From a checkpoint of a small transformer trained on Wikipedia.
Training: a variant of Muon for these matrices, 209M tokens.
MLP neurons of a small language model. Each row is named by its layer, matrix (up: input weights) and neuron, and shows model dimensions 48-143. Each number is 128 + 32 x the weight over its row's rms, rounded and kept within 0 to 255. Numbers have three digits each.
After each neuron's rows, "fires on" lists the tokens most often at its 100 highest values on Wikipedia text that the model never trained on.

L5.up100:052133102061109107163158089144103189139171133173146143067091108130134136110127160165077066102077177157105105124146122175139106142098136181134151130136167170192143138092096183144107200166191135094141182177119167131114135093102135171142183131110130126134127114102143153129147137082105123174
fires on: "Mar", "'", "man", "Man", "ir", "Scot"

L4.up121:109100112165134100106093079125159106118080137133134084159190157118146119176083131164162113150135103112158095161164109079154119116194089127120153147124170062135097089133127142136156117185071149123150160137087067105107114164116138133076110114147063166106125071120097136187182162161105131124
fires on: "w", "inv", "W", "v", "pri"

L4.up186:095221152119127061129127137116102122134126107167150156099142141085167048143081182136142134141134136067113136116141126109099181137106126146090128171127147106199134090077133159116159079147135104098132121098155118101139092182104108135151171102142103146153115171122113140107177141112123168164
fires on: "No", "one", "John", "Co", "ome", "Mat"

L5.up61:100099167103165159139153134100091100130140164128140127101091190134145151155115091121072155163146103117093114135196182123128128122088126139131086050202091097130201181096151152108138145088154166092126171172165110082148080136104160092188132050172086112130144099152124123097117159145160196146
fires on: "in ", "on ", "; ", "9 ", "3", "9"

L10.up150:122076148113125141140107114096097137200077121173136137127118117144072058134147068058139139114139154177065163141168129171150142121132141116058094100147127169086140132089108132105136126168134075063148145104101071199194084147090109093112134168178134159158086078094076170146099147096183114155
fires on: "ing", "dep", "ten"

L9.up74:181160055160116086115103143148079121165060098148063145130178184137117116189108177127121092123105139122092150124143142162134160100159160170122112152110090124155147169122155139139107110120144125117160198115144125144108081110085124119161135143044162132199120079079156191101143115167157172126
fires on: "re", "ro", "bu", "He", "fe"

L4.up195:167076088138097138159145160141119123116122076136150126163117112135147055109131172168142128107116134145129185137167102114118098103110147076156077169091159182115115125159162151159190174143110149116137083093208111140090133143088140171110139171110137113176092126108133057152041088106132122141
fires on: "re", "co"

L4.up22:148168127138087124054140133080117185139166094057099142054067173162134099152163132138073079037140082081124146120171132114119115137143109157169133152113096108124130117154142082115178149153113157179147111104103153121160192147097190150134134109093103178117114091141152105074130121163134186164
fires on: "."

L10.up17:168120120107119121125118097147128180143129155145210077159155109051084143095119093094180181115147139137100171116116119074125092180162168109111155147184120176153129099133171178162174163188148160111119124125117115126099107098100172124136166105087157108135101140054111134176103070128174146178
fires on: "al", "li", "eng", "to ", "v"

L10.up279:194135092110157128156102135119189127132082141128094145095195176141151083116068110175143124115131082085132132131145178109127138183129108087132190178121091113101159156116163155079156157126141125093121135100075076140135032168096190149138069155117119140133153110110114134125167137074171142165
fires on: "ed", "f", "ek", "il", "ter", "w"

L3.up83:110138100126148145153143135135128123108067116093110116151166163144137164125160184158151124062197115101140182161136125113054114129085183171088122118135133123179099147139091161134049155149130157112096110077145185154167076204132134116140111177187083146174098135119107134159174085104166083151
fires on: "az", "ann", "il", "ea", "mil", "ik"

L3.up303:115126135124147103172170132184108148139112127115086134138111129113167202073116176189157102154130131139087143185120051114161140148100101163179186097115130129146173206136154175180071107167182092147113153136125174123156100095154125146044083143080060091095105114097106153154125116167117121163
fires on: "A ", "eb", "ou"

L4.up242:149139080128175106155124109122087158130074135128125085114096157112150108096140142094120142174148096148131133126172093184118163137138142129112133128134069157160161098161155073145081057119138140105127073092175173100130091118066131144169130129152085187122137129100105117141197155137109151154
fires on: "and", "up ", "up", "ograph", "other ", "all "

L5.up317:153179141113222148133126089075129167145209134119140161082119124110126081128153108107063168169155094088093088132123089105157131152166149168047133142151137101136166165121154152182145141146094164082140142144150100124119090152113115138135071063124144121143168097133108153117184168126100144084
fires on: ". ", "on ", "time ", "in ", "to ", "year "

L4.up205:110081141175118146190112119161137129118171109126139064106128206140118105114062184110155066090147157084182160146176168108139159094156136078188094146047168141080100165082113116129150116210134124116144144164133150109156088090099136115156096108076144131153101123124129129116111146126140158096
fires on: "born ", "co", "died ", "°", "politic"

L4.up73:080092103075149101104101132110141136138156125104151138174107092120136151120090140131087146075125135150088138113133093077144156161117101098173180208144128183151162111094094111172166183170123153109128184116214141082147142155161141216144152100045104204128156126130208089139109129145112150089
fires on: "'", "’"

L3.up170:123091134134101097133097110137115087058106138127071123161180144184168162175123183081131082122143141073138081165089080121053089160123134097189137115148098090130136093172155126154119134162154150112136103117138137188074093163158152134103083154155081132142110160148100145123112144124126173110
fires on: "ik", "k", "K"

L4.up41:117126157113165132050137111070072203125164117170124122109089139136143121109124098103189109168098163140164209122136100102138116109064134132160121108109083124114088170146161168128113110179116121102116127090107146084089141108134105141139087149169193136113087123108073190175044156141133130170
fires on: "l", "L", "Gl"

L4.up5:101134108134145117150164133120095102084193138116113113160082145090131152137124189112128136089160099129089142148201116141125133152086177164162138156122170095080180120148119151060140143072123180148143131139099145125078076154113073063131105116110112156189163153159154126173196127150120085140
fires on: "or ", "a ", "an ", "is ", "ans"

L9.up16:108124077094088127099112168140117145172173146115137102160129120161099127131098143076165167127189177115106102139141135068107126133103099136170129124107176104101148146126214111153142167180139129088072105099210121126121109154046117170126155126092137088164105170140085152183115238121175114135
fires on: "av", "or", "es", "ar", "and ", "qu"

L10.up220:192063102125122147112128093131137107054104142146168093035139112109143154079130121131066071171181089072163151107160105076134168139107155071105167154157173149166152135125099148159136198104145170138077116117175157209109122102119135100106124129095090130133128176110118195126124097179145161132
fires on: "ask", "G", "re", "\n", "am"

L3.up264:174130112072058096159116146092091157135125085160147088143190149073158102123084138130151071150085135083152121156204176159121091058133156113138139147118173119114130139086162151188151074177101132130154155098110099156099058099069053139163119126106191119131128165129124172176101115086148180178
fires on: "co", "Co", "pre"

L10.up163:169143102137137141195076175194071182149114095097159099110078110168109153101122155163094127119152118152075083150113115125138160131076164102164132080097119143129112102127166177156085121184150116117143056106164117088146096101122187124166104148138110144117169058103094126085141188066143114123
fires on: "-", "A", "en", "ou", "ind"

L9.up61:087089135061156074071111161155052207214186162114118110133107132122098144127124131134092141056118172131168064148149125133123159128066182129155115111118138100130102098118137163094153121156145164129136125130109179148104086108123144140082108108220171147167133137163114135129075058109142102113
fires on: "sh", "al", "l", "ing", "av", "("

L8.up312:173154122098103124102096128131170133131118187139112129166117129150177167159089086061162092185082108123133078157115111153080138163151106121125171120099095062137139120175140145135178101142126134133159097100086158117115133158152148121071100126125118093135093129150134143187158143116144154104
fires on: "ch", "cl", "itch", "k", "ing"

L3.up36:164142170108092133172123215122153119166099112123123143123106152100098125115147145116176092072110141182154078154115127077164170070155147129192186086135137103161102140161093128116157130117194058100083137088134173179151086158151064124068141110105079112143165112158142146147158148072126147070
fires on: "ew", "w", "ow", "ersh", "ü"

L4.up138:137166074136113141169107107120192111073116127133145156152147155134157155154117143122153087133088152116095151121156130051100108125130168125070097147152088135086159121183120127102094096076117143115185139176082062141083073143113125137105184095188089137124155189121166181137139094112177085102
fires on: "a ", "g", "ad", "h", "an ", "op"

L8.up17:130134144162094092084165225103137154166116116121127141204125156145147127107194165121107199092104124151125108109143114086082164108120086133135138122134114171117170080138123132126095153120090156163127116107163106097085129092205108167148154155136152084090118143115142153131157146150195130138
fires on: "os", "be", "is", "par", "to ", "tic"

L10.up48:110166108090109159107089174121167116168113105179084100060110136116114103177137095191126100119077199120165125177086104125130065120145087198113075116139100127147155154087096138117128072206107240152103155151133145127144115151113148141158138130088073122128150141151080120108086144137128075124
fires on: "poin", "us", "r", "ep", "is", "res"

L3.up4:163217118103188108115119124100090097142217135079115103154107117112124101111150092175138181114098177156094169140138160122154031096110118115113138132119101128190138112108086116126157074125148196200079098147159092077108124153102070153085113143086108169189146156101111050168144139180115129074
fires on: "res", "des", "comm", "us", "rele", "requ"

L3.up307:153096143128156125095156083122102137125124090170117135143103088092134087108114107064161103177111135155098195133110123096151056055107122158157147177114092141089131065127172178134089131118115103130117130167192086156117213134118117103138127045080194130180138133132132117120115159166070098198
fires on: "l", "rel", "Rel"

L3.up252:074186132056139132184149096163132171119142158162151173122082125116109103148144150092118071149167187191126160153139130077167106121095053178166154139078138127124127118148132150077082174180103134130100129126140194144096078164069129123142077088119116104108117155088088101171136133098115124167
fires on: "ar"

L3.up224:116120096101161091105158121105113185139116085103138095145024121154065097146177178135117087081142110106155091108162124082146146163131103128179122105103131126149221057159109092160159187153157157161124085103131137132109127096145139112137158166132102197115114121156131160088142066130137235172
fires on: "."

L4.up17:080087128133150113088185177081162179127122155110145149083159133109125119157184109163099086131141110140136167112084135159113106095096148141157128102083180163148125123194074072148151085087115171182107149147127148121156111112134160146114078163158117113185109109136022139097191102116161092033
fires on: "g", "air", "Arm", "eld", "Mil"

L8.up61:137097102127117128134107115093098133105099071142117153131156103130116080167107155132120148102106121083101176123137107121180098101075174193194176130100165132134148097111135089148164199126167174061135134175139090104085171107104124099143102134111177154148157061146145150062153112171130090180
fires on: "su", "re", "pl", "sel", "ro", "port"

L5.up241:133097134165145036114105124043145126110102121128099063132166120107112079098172171099126114109182156171096146124163108151139155119163114072091123143131100207151161108175146186182157155126139113148152066184138073201162076128150135141115122140183119186116168101140170078130119129076142129113
fires on: "y", "en", "sy", "str", "I ", "yl"

L3.up289:156208091125105122147159175125124139117157071145165142181126116109137087128075139156143052135115094213094181112160133115108100116144164068189158129147134125124114141133103140156136142104172098119061127082155164149110054160147116119130119137106131148111130175109149108084133162148171177131
fires on: "row", "Go", "is", "ri", "go", "co"

L8.up113:159147119119141074178126154154094192113096126177125156148115124129163090130145182192097146143067084078112142167131103085169222124137119077159140163109097086111120058131143125097118149114161129163163100120092077061166100167130161094158146118151129184076152145161172114162143107145078122161
fires on: "f", "not ", "il", " ", "dif", "- "

L8.up33:175097112074090120095106236062129086161104128152138133140107178105122099134118099143099147130113150165069161123100164148114147112078135103203127102091125177073129121148104069100189093161147175153103070061176150159147145136178094134124098172144183115138131082103065121138093124201127163143
fires on: "sup", "ro", "re", "ful", "ab"

L4.up143:122136119102135132104053139176123141107115111187096125102077117122163227169111136207162115132125082151146173098144130146133128133189118139123134151130176097151125111130132193161146111166131092124152153115143105096157197124086170066144111153172069098118133146092165123137117144151140165132
fires on: ", ", "Q", "t", "known ", "ort"

L8.up163:173141126113155127159100113121155143118109081157096126098114158106109144056195174093158116087069159109137105110082092109151164128118152117121101135107095164162121134143135130165132130094156146130072148143169131145136138241180139121125188117132094120082102104117170105162148169104094120091
fires on: "il", "| ", "ill", ".", "st", "illi"

L3.up10:098183164181129162196098182129171106141108145143116066090132106102105111125145093146098054158107118138129061126158135089084119162159093143153142123160122148112151089130090180088131120131186113113170130141133067142112133147085122182088124087097131080126148085091151173154196179151115094107
fires on: "aw", "Aw", "ew"

L10.up28:152054108162120096104131116135171108210101131139121089096184073129079102097127171145090179149077162066115107088106107108123120169083134070192163160158088134153092117091117119140120158163161152085137143094137151118141122098128172100105133089187156179102157137079156120146122086161154147122
fires on: "A", "In", "| ", "al", "Con", "v"

L8.up74:190133103147085091082120140110063110108128159118106103163066183154139143123164198126100138157101150122094139202148177130142164162146145140143122142124118134188159034136114107127134061109134121159057155145157131110129077126144164139142201157163089102114107093087129172102141161122135143110
fires on: "is", "il", "us", "it", "os"

L5.up253:118081128131088164135101098136172140191075090161125051086121091148118086115102056144163100126157093164140079125162113150092126093127119167134164150129187139105133145141085137191175181140121077100140175074152067106158159149132180168118138135133094121108167037120121111057126133155136157122
fires on: "w", "W", "play", "St", "T"

L10.up241:146123067154115206142121114133169145111160160139101099119050154106129075115172153125094163102113133148118149139137145125089163093171132138118115135088163083126153139192197116135113144176180046113079102137113173175155142128091111088206131068173101113084175124129124143112121129099128120064
fires on: "(", "used ", "released ", "\n", "D ", "L "